Weights of a small transformer language model.
Training: a variant of Muon for these matrices, 301M tokens, 9192 steps.
MLP neurons of a small language model. Each row is named by its layer, matrix (gate and up: input weights; down: output weights) and neuron, and shows model dimensions 112-207. Each number is 128 + 32 x the weight over its row's rms, rounded and kept within 0 to 255. A neuron's up and down rows have the sign that makes its largest values positive.
Before each neuron's rows, "fires before" lists the tokens most often just after its 100 highest values on Wikipedia text that the model never trained on.

fires before: " |", " the", "ley", " medal", "s", ":"
L13.gate634 [164 157 113 160  74 163 148 136 134 122 101 176  77 147 119  99 159 120 169  99 164  73 160 106 144 100 180 146 158  77 160  99 142 119 167 114 169 123 133 104 138 107  73 123  94  99 174 150 175 175 113 134 150  91 123 143 135 173  97 122  79 130 110 119 141 174 129 159  76 112  95  90 140 192 116 131 144 108 174 141 105 138  91  75 167 140 206 116 147  83 120 126  67 114  94  62]
L13.up634 [183 149 134 140 159 138 154 111 171 117 139 129 135 114 102 147 138 129 174 114 127 111 170 117  95 112 137 138 138 138 186  87  83 109 108 129 100 159  98 107  94 106  91 136  53 109 148  89 204 144  71  84 122 141  70 179 173 128 147 116  83 181  75 142 150 106 117 187  84  97 119 128 145 127  84  62 128 145 151  97 105 103 128 100 223 157 159 132 102 121  60 183 137  98 107  98]
L13.down634 [171 162 115  94 168 150  94  80 106 134 137 131 143 144 172  72 135 109 168 186  57 126 117 147  77 169  92 151 110 139 156  88 134 177 109 159  94 113  54  76 100 132 163 151  75  82 122  53  96 139 148 134 101 167 107 139  41 170 128 114  43 106 129  88 159 138 161 107 103  99  76 154 150  67 111 145 132 163 141 147  99 148  97  76 109 136  79 140 115 155 203 176  93 137 104 109]

fires before: "\n"
L8.gate672 [119 174 134 123 121 123  94 159 189 171  88 148  77  53 108 144 120 235 127 204 185 181 114 146 154 146 135 117 127  97 111 133 146 123 130 122  92 114 152 149 159 115 134 158 131 101 123  54 165 181 115 124 137  83 132 137  76 170 189 160 127 113 140 117 148 115 110 107 166 112 135 174 147 138 122 138 128 120 158  88 134 119 161 141 159  77 119 116 185 167 137 119 160  26  95 119]
L8.up672 [111 163 123 108 135 105 116 168 193 168 108 161  86  91 120 100 136 223 165 195 160 178 148 137 147 143 130 154 135 114 121 122  81 154 132 127  68 118 149 135 125 107 138 170 139  83 104  68 184 226 112 135 103  88 144 127  70 190 174 168 159 133 129 145 163 110 110  90 169 117 120 143 177 133 136 149 121 122 134  94 114 105 162 138 175 126 131 105 170 164 133 127 114  64 114 127]
L8.down672 [132 136 129  91 131 133  83 135 141 104  85 134 142 130 141  64 139 142 125 126 123 168 129  96 133 115 137 173 136  96 195 111  95 124 148 188  85 147 115 168  73 154  94 124 128 113 106 127 131 119 140 142 174 115 166 188 117 201 217 118  94  96 177 140  80  78 136 123 166 173 142 152 120 135 123 139  71 114 104 135 124  91  98 124 144 111 146 207 172 170 147 114 128  73 125 107]

fires before: "\n", " |", " In", " The", " He"
L12.gate631 [143 158 153  91  89 123 117  95 153  80 131 186 120  65  99 119  92 125 172 120 103  94 154  79 119  98 184 115 101 130 106 165 184  90 152 166  71 148 172 145 140  90 113 111 136 163  95 122 149 110  87 101 131 136 135 146 127 109 175 146 135  79 154 122 168 152 102 146 148 163 164 140 155 107  83 112  73 126 148 162 105 118 117 145  81  86 146 108 152 150 165 110 165  66 132 150]
L12.up631 [125  89 113 123  84 129 111 122 113  96 162 116 143 121  84 149 165 119 114 139 126 134 129  64  74 106 105 105  94  98 115 131 138 203 174 142 112 121 148 118 165  74 139 103  69 111 181 111 142 146 150 145 100 116 159 102  54 101 190 121 114 172 172 120 119 131 105 130 160 127 124  99  76 135 149 125  84 126 153 147 114 106 121 119 228  91 150 157  94 124  92 133  91 107  80 138]
L12.down631 [167 120 131 148 137 143 138 128 140  78 146 144 176 147 128 177 157 120 108 123 122 149 145 123 160 158 155 154 153 136 144  90 107 184 146 103 131 140 129 135  83  76 107 133 120 103 158 181 168 154 149 117 108 131 161 113 112  63 138  89 151  71 187 148  81  89 165 194 108 188  81  87 167 152 146 115 109 149 110  97 140  89 113 117 114 100  52 111 132 200  45 130 147 157 119 123]

fires before: " |", ".", "ed", "s", "ly"
L19.gate539 [170 128 131 121 187 162  51 123 102 157 167 160 184 137 131 154 107 123 125 115 134 110 122  93 110  85 164 114 104 125 154 149 122 135 126 155 152  90 111 110 103 178 118 121  87 161 156 150 145  87 138 121 173  78 176  79 100 128 145 116  59 117 130  86  92 106  80 131  81 140  88 173  72 134 137 126 114  67 125 117  92  83 110 117 161 137  93 137 131 129 133 143  84 156  82  90]
L19.up539 [152 156 168 164  78 120 103 183  98 125 113 165 186 167 120 137 120 138 145 138 170  61 126 142 182  92  51 131 157 119 134 166 136 180 131 101 126 144 134 159 128 130 158  83 122 148 140 132 129 115 109 150 137 147 123 133 125 150  89 171  94  80 145 197 164 126 178 108 156 125  91  99  79 142 112 132  97 146  94 172 141 115 131  71  74 119 164 115 143 166 169 119 105 120 108  50]
L19.down539 [165 113 106 115 132 113  85 107 134 134 149 115 139  95 138 134 170  91 121 136 115  76 129 120 125 124 120 100 112 112 130 139 126 114  94  78 135 117 154 177 111 125 137 101  85 147 164 132  63 143 137 191  97  92 128 123  90 102 102 124 152  96 112 162 176 132 115 139  92 114 128 131 126 137  81 127 134 137 112 138 100 113  85 115 145 132 132 226 108 104  79  91 132 190 122 110]

fires before: " is", " was", " has", " also"
L3.gate331 [178 102 181 127 137 119 128 130 111 105 191 100 165  73 137 142 100 131 156 196 102 180 132 136 127 135 102 133 145 113 135 103  86 107 170 109 117  67 100 164 106 108 138 105 121 120 146 136 159 137 148  96 170 110 157 135 154  99 134 107 149 116 177 136 153 140 142  95 113 129 161 119 138  67 224 183 155 176 149 149 173  59 143 120 131 169 169 109 122  77 161 157  23 128 129  96]
L3.up331 [128  70 166 111 154 150 109 114 142 119 159 134 156 145 123 141 138 101 111 199 159 195 164  99 101 152  84 114 145  90 139  83  57  74 126 114 128  83 133 169  63 150 146 106  99 117 132 114 191 169 150 118 141 153 165 118 157  73 162 113 131 123 138 130 120 145 132  83  97 105 179  78 143  99 197 164 133 199 172 141 133 115 145  93 158 129 165 131 121  81 151 185  74 105 151 137]
L3.down331 [ 55 119 151 147 126 186  95  73 124 102 137  73 134 124 108 149 115 151 175 143  91 164 162 204 160 109 173 143  97 133 105 148 122 110 138 123 124 161 147 109 130 129 106  91  99 110 191 136 130 168 133 143 124 172  94  85 157 108 112 102 141 135 172 126 180 117 105 121 141 159 122 136 145 117 164 185 109 163  88 194 171 108 168 133 135  85 124 116  75  98 189 137  97 142 118 115]

fires before: " |", " -", " A", " Total:"
L3.gate257 [193 142 143 114 188  91 109 175 189  88 143 101 154  77  77 143 181 121 175 163 104 125 139 171 102 134 176 125 141 162 168 125 170  96 160 164  66 121 110 100 138 137 137 132 109 123 157 112 152 145  76 137 116 142  83  96 119 115 150 124 133 133 104 133 129 129 162 149 173  71  96  65 125 107  90  69 176 136 128 114 127  90 108  91 164  96 163 139 156  95 151 174 143 150 122 169]
L3.up257 [125 157 159  99 140 128 120 168 120 162 131 120 101 174 135 109 144 109 109 125  92 155  87  99 103  53 171 109 110 163 155 110 173  94 107  89  98 117 136 191  99 189 132 112  74 139 159 103 161 163 143 111 112 173 136 150  55 162  65  99  82 157 149 112 130 153 117 160 128 135 164 130 120  91 119 106 137 162 211 109 134 153 186  89 129 111 139 145 169 128 147 127  92  70 136  98]
L3.down257 [167 125 143 113 140  94 152 108 127 101 189 111 205  97  77 129 140 149 184 123  86 164 106 149 167 117 150 128 172 194 117 113 146 134  94  98 111 135 106 118 122 160 115 136 103 133 127  91 137 146 128  77 174 127 162 114 106 107 127 133 106 198 127   0  91 150 152 172  89  62 134 107 205 124 158  49 135 139 152 113 115 115 161 130 108 143 133 128 169 138 177 104 143  82 119 141]

fires before: " is", " were", " was", " are", "'s", "fore"
L8.gate517 [168 157 129 131 165 148 150 110 156 147 132 111 212 106  96 119 113 150 137 129 143 135 123 146 144 125 136 103 129 123 119 139  84  98 150  77 112  87  88 116 104 186 159 158  87 135 144 168 143  86 112 168 196 181 154 101 148 115 110 132 140 126  88 138 158 178  69 182 136 173 138 111 116 140 172  83 168 180 155 135 132 102 134  76 147 142 127 149 100 121 127 170 119 112 152  94]
L8.up517 [145  74 132 138  90 124 118 167 156 124 140 114 148  96 124 126 152  89 154 124 133  74 175 145 155 127  75 131 136 107 181 173 177 118 138  86  69 150 108 114 111 126  90 154  93  53 152 141 150 158  83 137 148 134 123 113 134 116  92 205 162 122 129 125 123 118 122 182 164 127 153  46 129 142 170 130 116 128 132  98 165 110  58 135 108 143 107 128  95 100 102 196  63 130 112 149]
L8.down517 [134 142  72 119 112 188 114 131 157 133 149 136 203 104 122 100 101 126 142 169 152 107 161 214 122 105 145 126  43 126 130 168 130 126 151 127 162 155 121 100 123 146 111 103 164 171 125 114 216 176 149 134 165 124 142 110 155  85  79 110 181 122 127  98 184 129  64 155 150  91 146 175 116 153 147 126 125 131 141 167 142  90 117 181 108 129 152 158 110 154 133 142  84 149 129  83]

fires before: "\n"
L5.gate323 [170 166 114 118 115  74 127 130 116 139 135 156 106  96  76  97  36 137 126 131 119 117 108  92 186 133 141 117 183  91 139 166 102 147  75 142 116  86 143 135 105 115 169 122 105 114 129 121 142 185  55 120 130 132 115 118 130 160 133 104 175 142 127  99 142 139  94 118 167 158 155  95 180 121 144 147  70 107 149 125 110 135 123 105 111 197 120 130 182 103 145  67 155 117  95 185]
L5.up323 [126 103 126 118 129 119 127 100 113  83 135 144 116 122 132 119  69 107 157  80 147 140 142 113 174 123 133 159 170 103 112 166  66 142 109 161 107 109 130 143  83 174 159  99 127  96 143 118 140 127  82 101 117 133 101 149 148 149 191 160 129 109 121  68 169 131 192 109 151 175 139 155 217 111 124 101  98 122 130  87 113 104 168 116 126 173 143 120 132 110 158  71 135 118 141 150]
L5.down323 [ 95 133  90  89 119 211 168 118 114  67 182 123 113  87 131 106  98  42 124  23 132 115 107 103  94 150 185 140 140 107 144 174 122 158  67 148  65 126 115 126 111 178 131 160 109 114 149 130 143 152 103 165 132 149 141 132 107 132 165 136 152 126  84 145  35 120 126 104  66 160 146 187 165 133 171 110 153  98 172  63 102 115 165 122  60 123 126 138  98 121 134 106 155 136 163 178]

fires before: " is", " was", " has", "le,", " also"
L2.gate128 [144 101 137 122 159 125 116 124  98 110 142  84 154  79 110 105 165 152 178 159 128 175 120  86 154 118 103 100 136 154 202 116 113 136 149 131 135 144 173 105 123 119  77 139 136  87 107 144 109 204 180  91 156 112 109  97 129 144 150  67 183 137 122 135 123 114 123 108 119 153 112 152  99  93 166  99 109 159 105  80 126  94 166 104 138 148 193 107  60 153 101 192 122 126 140 117]
L2.up128 [143  97  83 135 142 141 135 143  77 108 145 151 171 105  98 134  98 124 155 177 153 191 101  58 113 169 139 118 154 142 149  62 103 131 110 119 120 177 164 123  93 132 149 173 157 103 177  68 126 148 214 166 159 121 114 123 148 133 145 103 168 136 131 126 121 145 115 178 130 136 139 121 149 139 161 111  94 137 110 149 138 127 159 145 112 119 135 119  79 177  97 182 153 116 119 110]
L2.down128 [ 82 100 116 129 142 140 136 128 128 113 107  95 146 109 102  79 111 182 123 175 141 168 151 177 174 175 146 170 162 150  93  90  78 137 135 160 134 161  93  89 129  68  98 122 138 143 124  95 152 217 171 155 139 128 125 117 145 135 130 102 107 177 150 127 113 168 124 122 121 183 126 119 160 117 185 169 113 148 131 159 165 133 154 111 126  83 113  49 108 183 114 127 147 104 121 137]

fires before: "s", "ed", "es", "ing", " an"
L19.gate601 [151 111 114 162 116  85 136 130 111 161 129  75 128 164 200 150 167 159 130 199 131 101 135  95 102 147 157 110 100  88 172 179 105 126 144 136  99 102 181 173 119 158 171 161 123 102 120 168 141 177  97  98  99 160 142 133 162 114 171 159 158 144 108  80 126 118 170 119 138 157 114 162 107 217 187 137  94 165 142  93 134 126 126 109 142 213 141 137 120  82 206  82 142  95  98 141]
L19.up601 [172 191 157  99  82 171 179 129 101  79 131 181 121 108 153 115 141 148 121  92 197  58 170 106 130 112 147 124 171  65  93 167 187 162 126 114 110 134 140 136 131 187  75 200 182 124 164 110 115 122  94 131 139 179 137  94  79 114  98 106 129 126 128 138 140 165 158 111 111 132 130 142 125 159  77  50 123 105 127 131 104 164 128 170  88 128 144 176 162 169 168 160 153  97 131  44]
L19.down601 [ 96 120 157  95 139 204  53 176 100 118 146 102 186  95 129 160 132  91 158  72 138 214 106 114 143  77 176 137 102 129  78 139  98  81 118  98 101 157  93 162 115  77  92 103 141 143 102 170 120 145 103 100 102 141 107 135  87  76 168 142  66 115 114 120 144 143 128 125 145 113  88 106 113 126 151  98  82 130 154 190 109  98 158  78 140 162  91 128 131 126  82 115 146 103 147  84]

fires before: "ed", " of", "ing", "s", ","
L5.gate374 [101 143 175 114 100  80 164 139  87 158 157 110 110 125 142 109  96  99 140 138 207  90 154 118 115  70 127  88 136  88 121 128 191  63 105 151  88 124 107 130 171 205 124 123 110 195 174 100 109 212 111  86 100 112 122 114 122 126 215 191  57 110 135  87 128 114 153  62 153 136 156 157 125 106 180 132 134 116 118  92 142  98  90 115 107 106 111 118 173 117 128 130 134 176  51 155]
L5.up374 [164 176 161 152 134  74 109 111  57 122 107  68 103 160 129 160 111 125 127 226 160  81 160 112 112 116 105 139 131  99  73 161 110 113 152  86 172 168 117 104 116  96 122 133 137 198 128 104  94 137  81 139 130 104 168 113 170 172 199 132 133 169 129 106  98 156 206  92  77 104 140  89  64  86 134 143 128 104 183 207  82 126 142 120 164  78 178 132 176  95 134 104 108 193 133  85]
L5.down374 [121 154 186  88  99 100  92 135 153 135 122 105 121 101 172 147  99 118 139 155 169 142 132 110 103 145  94 103 154  92  98 120 157 124 141  75  94 103 109 140  95 131 148 127 136 188 147 118 127 136 149  75  90 130 112 138 158 110 128 112 105 169 167  18  82 163 156 125 184 120  93  60 148 102 128 180 161 172 185 150 152 104 147 121  87 102 132  94 178  52 135 160 110 149  69  91]

fires before: " |", " of", "itect", "ed", "s"
L2.gate307 [192 164 121  89 129 114 186 170  74 179 135 135 115 188 148 117 131 134 119 135  68 115 164 142 108 134 173 109 117 154 202  95 142 100  77  82 139  82 102 147 146 107 138  96 139  92 119 139 176 142 109 124 207 136 127 130 106 179 126 165 122 134 156 152 134 175 130 169  99 149 127 138 115 114 191  78 113 120 124  89 133 137 216 151 154  95 182 159 126 124 108 198 159 118 135 123]
L2.up307 [175 174 154  47 146 136 155 169 109 114 112 144  89 197 150 122 140 108 164 135 137 149 163 192  94 122 197 110 159 125 142 144 137 117 114  99 149  79 107 135 136 154 154 137 161  79 110 110 156 161 111 111 187 129 121 117 118 110 117 133 123  92 193 149 121 107  98 196 105 110  67 147  78 113 152  90 118 157 148 100 134 140 161  79 170 102 214 160 164 146  99 181 181 112 154 173]
L2.down307 [115 154 103  55 135 130 153 196 148 162 166 147 102 140 108 142 110 125 208 134 148 109 171 171 121 120 109 123 146 163 151 187  76 118  62 107 137 112 125 133 132 175 128 186 201 134 112 106 133 142 170 122 147 152 148 136  97 143 150  90 119 132 182 101 179 114 129 197  48 133 155  91 105 112 167 118 123 178 105 125  95 150 185 117 102  96 123 133 122 140 127 151 181 167 177 147]

fires before: " |", " %"
L17.gate574 [115  96 149 196 152 121 110 161 112 191  73 101 178 136  95 130 103 144 119 122 102  54 178 118  68  62 133 131 164  94  93 142 146 143 146 120 124 110 151 119  96 117 153 101  75  80 155 158 123 122 126 145 138 121 158 124  92 102 134 160 169 119 145 200 155  80 113 190 101 121  60 132  75 138 104 157  72 114 156 112 111 126 132 130 181 139 168  95 142 101 142  60 135  72 153 119]
L17.up574 [139  85 136 139 204 130 129 145  67  75 167 108 133  87 140 150  80 169 157  95 136 146 125 132 129  90  98 126 192 104  77 111 100 120 123 155  90 132 164 136  82 129 134  76 130 101 156 109 143 101 125  60 145 154 124 132 113 141 114 106 117 116 101 172 146 112 157 176 128 105 155 117 111 119 135 158 150 131 102 142 159 127 158 109 185 151  94 134 100 118 193 157  61 182 146  95]
L17.down574 [141 145 112 108  55 133 102  46 114 164 140 131  79 155 105  67 178  90 164 157 157 143 146  70 162 130 126 154 125 168 163  95 129 101 150 125 145 113  89 116 148 168 161 158 178 170 153 116 159 170 110 141 131 122 118 121 112 135  93 123  86  84 128  67 140 177 134 107 151 111 112 116 146 134 132  68 137 131 134 106 140 198 165 123  80 112 151  93 144 155  90 152 152 159 104 144]

fires before: " |", "0", "y.", "y,", "8", " Total:"
L2.gate495 [127 152 143 118 154 129 168  94 206  78 161  88 121 139 142 117 152 113 149 136  92 191  63  99 110 156  96 136  92  83 165 138 137  87 115  62  86 112 116 141 139 102 111 123  78  96 188 157 105 124 136 166 111 120  90 157  94 127 123  88 103 110 135 131  91  58 134 133 154 139 131  89  84 153  54 118 131 109 141  70  46 102 177 114 167 122 133 121 196 100 121 134 126 118 163 133]
L2.up495 [113 105 129 137 118 161 167 163 204 158 162 119 150 144  86 128 120  21 101  85  75 147  86  80  45 152 127 117 116 135 168 146 131  92  52 129 104 132 154 131 103  42  82 127  86 162 149 131 101 101 148 171  97 158 135 140 113 171  81 118  95 189 140 120 145 110 189 111 126 121 131 127  97 109 123 117 164 116 102 123 116  80 184 159 109  65 172 108 170 115 141 153 163 105 109 109]
L2.down495 [112 162 107 174 136 129 112 145 238  95 185  90 168 132 142 140 142  79 134  93  95 118  82  80  93 112 100 102  57 112 117 168 173 160  45 112 118 129 109 175  94  96 119 102 117 152 135  91  94 124 203 139  98 148 120 134  84 170 109 137  86 115 136 139 148  87 157 136 100 116 117  63 166 148 137  80 151  94 124 130  58 152 179 144  72  53 167 124 210 125 160  80 102  96  90  96]

fires before: "ed", "s", " to"
L19.gate158 [ 99 129 124 126 124 118 111 172  85  71 150 166 153 138  95 130 107 120 101  97 138 140  97 137 100 160 156 105 101 146  75 115 170 152 124 151  93  94 121 129 133 125 130 129  78  95 133 204  95 136 163 101  52 126 169 107 141 121 158  96 106 154 158 127  85 151 126  65 171 128 176 155 120 161 136 134 136  80 155  70 102 138 154  80 123 154 152 194 142 113  78 127 119 108 117 112]
L19.up158 [155 100  72 203 143 131 143 181  95 119 150  97 138 149  94  54  60 142 115  96 119  35  98 101 134 154  77 132  95 155 112 143  93 120  71 138 188 141 146 140 112 140 165 115 149 147 157 184 122 115  63 126 109 164 163  53 115 107  67 124 145  89 154 113 152 158 118 129 157 126 151 174 120 149 172 162  97  85 123 139  68 128  80  79 133 101 178 171 127 158 155 184 142 130  68 164]
L19.down158 [173 133 143 156 150 169 119 127 160 173 105 121 125 101 122 154 142  63  71 109  98  73 112  79 105 149 117 123 142 150 176 127  87  52  97 108 103 134 128 127 109 130  76 131 169 125 164 106  92 134 175  96  28 105 122 156 158 122 178 132 148  84 190 118 143 122 171 144 104 123  59 122 143 135  87 145 152 115 178 123 136 137 104 154 127 150 154 163 124 109 108  80  76 111 121 159]

fires before: "\n", "es"
L6.gate595 [197 149 122 101 178 141 148 175 170 147 167 135 100  69 100  85 122 137 107 113 188 114  85 167 160  65 148  85 155 108 156 101 161 126  90 151 162 172 179 126 124 142 112 157 107 135 147 111 156 128 125 108 173  98 133 105 135  95 108 110 146 179  66  88 140  49 144 161 185 172 137 113 134  61 142 154 155 125 158  95  92 114  94 119 122 196 135 176 182 150 145 189 109  74  77 147]
L6.up595 [198 138 110 109 152 186 164  94 133 140 161 127  60 100 103 100  94 159 196 122 159 118 105 155 153  89 111 134 150 100 159 131  95 167 129  93 113 172  60 100 148 104 138  89  89 140 148 112 180 149 135  87 144 125 172 135 209 162 141 152 154 179  96 142 127  81 136  99 111 149 132 128 161  74 135 148 174 120 146 112 133 101 121 156 196 195  72 179 106 110 125 138  70  78 107 151]
L6.down595 [178 148 128 110 144 152 122 129 110  83 164 145 156  97  76  61 153 110 118 100 156 107 141 126 159 121 150 122 107 170 185 153 128 225  96 141 161 125 160 143  85 120  82 103 130 153 104 130 125 111 183  72 121 106 148 151 162 128 127 124 152 113 109 118 105  81 114 122  73 120 122 131 105  79 161 144  92 150 131 126 105  85 167 211 171 181 106 157 161 132  81 108 135 129 148 176]

fires before: " |", "\n", "–2", "–8", " and"
L6.gate664 [115 153 153 114  91 115 128 145 133 154 123 123 137 129 108 124 101  92 179  84  96 133 106 121 131  98 172 125  63 105 158 112 117 108 148 179 137 168 156 111 148 155  75 178 162 164 158 131 110 139 115 121 204 110 149 118 100 108 161 112 113 157 110 106 152 164 106 118 148 122 145 128 144 115 122 159  83  26 132 137 122  96  71 113 181 123 184 152 155 108 133 116 145  65  89 169]
L6.up664 [108 142 141 128 115 150 101 166  90 154 119 150 133 130 139 119  92 125 196  92  87 147 110 123  82 123 154 108 147 112 159 171  73 150 196 204 102 124 155 106 150 153  98 142 182 115 175  96 109 144 136 118 193 130 153  98 124 126  86 150 103 147 184 117  91 157 107 148 154 166 104 164 115 102 100 165 106  71 161 138 109  86  64 100 151 116 133 130 167 162 102  94 167 115  99 204]
L6.down664 [ 37 144 126 175 126 151  84 138 111 170 110 188 146 148  87 108 172  88 110 153 117 144 157 120  74 112 145 129  93  83 140 130  72 179 120 134  89 158 103 130 100 180 104 137 130 150 158 156 143  80  93 112 122 125 130 121 144 115 157 144 144 129 153  66  96 198 117 102 100 182 137 159 170 146 120 194 102  84 157 164 151  74  95  70 151 102  62 117 147 126 155 127 150 119  65 142]

fires before: "\n", " |", " is", "el"
L8.gate249 [163 113  88 124 151 105  95 146 116 110 140 110 173 132 108 120 166 131 120  78 100 145 127 157  92 116 126  88 153  66 124 141 131 156 141  87 108 128  98 167 152 114  76 170 142  71 118  72 100 110 165 141 117 199 129 170 116 106  72 151 110 151 144 163 110 179 137 150 152 172 171  83  79 100 144 129 126 181  87 124 140 144 129 146 123 169 121 174 202 127 150 136 133 149  53 103]
L8.up249 [140  50  85 109 128 147  87 194 128 124 137  76 101  72  94 145 118 114 102 106 160 139 153 132 170 120 167 118 139 102 166 167 190 179 170  61 100 101 115 118 172 129 112 107 105 106 129 142 129 150  94 124 132 202 131 189 155 148 126 168 151 149 181  64 159 103 167 145 106 188 146 162 180  70 159 172  92 133 124 190 122  86  90  82 158 171  94 130  88 153 111 150  64 161 114 154]
L8.down249 [ 97 104  76  84 103 134 151 131 145 141 118  51 122 158 110 112 148 150 113 133 194 131 148 114 184 135 162 147 150  92 115 145 183 185 113  99 113 123  76 107 159 138  89  97 138  59 115 105 112  66 197 183 115 158 163 164 188 152 101 178 133 149 124  89 143 117 165 112 111 141  85  93 143  52 155 109  86 126 128 157 113 122 114 151 136 101 137 116 100 154 120 172 115 163 151 129]

fires before: " is", " was", " has", " also"
L3.gate69 [129 104 126  90 122 145 126 113 123 138 170 106 146 145 139 119  89 155 131 157 143 167 105 131 192 166 140  90 135 137 168 171  89  99 153 141 107 162 182 102 125  81  95 176 127 122  74  94 118 134 158 144 180 105 128 119 199 136 125 131 186 141  51 167 116 113 110 138  85 114  90 140 120 150 161 111 121 111 171  73 135 147 145 147  45  98 200  81  67 171  65 178 110 169 142 166]
L3.up69 [177  75 109  77  99 153 149 101 153  85 121 115 137 130  82 151 181 174 123 153  92 164 157  66 149 121 159 102 165 134 157 153 150 121 120  58 132  99 142 136 123 107  83 169 128  37 140  83  68 128 120 108 189  70 108  68 189 142 138 164 129 104 101 123 111 153  97 121 131 141 133 140 154  89 151 137 132 113  83 152 170  42 152  87 170 120 140 117  66 109 105 160 130 123 150 133]
L3.down69 [ 97 155 160 117 146 167  82 154 143 147 119 115 139 102 165 110 114 161 175 150 201 152 136 155 190 137 117 144 147  84 141  80 113 118 192  93 112 175 119  46 121 119 140 101 110  96 157  76 171 195 130 182 184 129 179 167 157 126 114  82 117 124 157 136  79 105 120 137 144 137 133 162 185 153 136 157  72 173 147 179 114 168 180 179 135 108 141  43 133 150 126 184  90  93  99 142]

fires before: "\n", " In", " He", " The", " She", "C."
L8.gate556 [144 119 205  89 130 112 118  83 142 120  95 156 134 145 156 151  66 170 108 162 111  91  69  77 149  98 145  86 177 157  74 114 124  91 122 109 102 184 142 141 195 145  80 122  77 110 149  79 114 137 178  58 119 113 145 127 147 133  77 177 140 126 168 175 159 113  84 172 133 198 155 102 106 146 125 134  98 115 114 111 125 128  83 120 140 155 165 159  85 105 151 101 147 124  75 126]
L8.up556 [ 92 141 166 124  93 138 149 157 117 121 119 133 111 143 113 139 123  92  78 142  97  73 118 107 150 128 126 122 110 154 129 161 193 130 158 164  79 118 185 107 185  87  66  84 109 159  95  80 104 157 121 123  65 126 175 151 130 130 144 176  86 155 121 137 131 134 138 160 149 176  98 114 148 134 144 119 164  90  73 111  80 164  97 101 153  95 182 136 122 159 125  99 106 133  79 107]
L8.down556 [ 94 158  97 145 153 170 149 155 108 127 140 135 145 110 119  95 171 133  97 107 136 147 174 109 136 124 194 100 163 165 138 127 146 124 151 150 142 133 167  97  85 105  83 150  99 154 120 151 113 111 140 138 115  84 109 128 178 157 132  99 137 118 104 217 116  57 171 183  46 148 147 184 162 140 100 151 133  97 155  88 134 175 109 117 116 104 117 180 159 161 217 128 102  81 138 113]

fires before: " |", ".", " and", "\n", " to", ":"
L2.gate458 [ 88 152 114 107 147 136  95 127 133 139 125 130  98 109 128  79 159  42 194  74  94 153 119  49 136 136 130 103 130 184 134 100 106 119 128 145 125 146 144 121 145 114 133 138 126 172 156 141 144 213 123 111 144 106 114 155 141 137 161  67  90 113 144 137 159 141 101 156 171 109 165 153 200 141 119 122  87 101  74 125 110 134 128 121 149  95 105  94 109 146 162 117 153 105 168 149]
L2.up458 [ 89 138 119 123 103 162 165 118 155  49  82 195 153 144 139 100  92  55 159 163 113 112 124 116 136 146  68  94 142 150 142 133  80 109 177 147  70 150 200 114 107 110 117 157 111 166 147 145 123 201 173 129 112  96 112  75  91 116  86  74  93 137 188 108 137 180 118 151 130 133 127  94 112 105 146 147 118  78 131 109 160  83 145 109 156  88 114 139  77 103 238 107 147 139 204 135]
L2.down458 [125 112 109 124 119 127 181 174  91  76 119 204 157 134 106 175  65  68 152 121 152 113 155 116  76  98  72 163 158  68 155 155 109 117 141 135 139 138 143 176  89 113  81 108 185 130 131 146  95 118 123 157  80 180 157 111  78 141 177 165 106 122 187  47  73 157 166 113  97  77 176  87 157 125 133 156  98 129 119 151 153  50 130 110 133 107 122 116 104 165 181 115 134 113 180 158]

fires before: " |", " of", " Al", "al", ":"
L10.gate563 [ 98  87  88 112 134 117 152 107 139 156 130 149 109 175 201 100 125 146  92 136  74 102 135 154 132  85 142 118 187 165 191 137 164 127 149 167 135 129 129 127 158 143 103 123 127  89  78  78 149 114  93 131 174 103 118  90  94  63  87 119  98 148 127  78 135  79 188 165 113 130 139 155 153 103 152 104 123  68 172  89  84 130 154  95 131 136 126 135 153  93 124 118 131 150 132  87]
L10.up563 [145 115 135 134 143  60 146 100 103 138  98 148  80 214 121 141 114 113 127 105 142 130  98 103 136 120 189 102 186 118  83 107 190 153  83 187 113 132 173 192 171 179 132  93  52 139  82  73 147  76 116 121 180 111  67 134 205 110 155 120 127  87 135 187 161  99 146 111 139 124 143 167 177 118 143 113 138  89 144  97 122 112 143 106 118 168 155 141 124 125 102 159  74 161 159 116]
L10.down563 [171 144 134 109 121 105 162 145 153 113 111 138 122 128 142 105 126  97 149 162 155 123 110 147 176 142 138 130  83 123 164 107 120 142 168 122 126  66  98  78 131 178  92 148 137 108 125 106 166 123 105 139 155 131 168 141 139 106 166 130 140 203 168 145 133  87 198 157  98 128 114 132 128  93 142 138 128 120 120 125  94 134 200  87 110 133 205 119 150  48 130 177 137 131 188 123]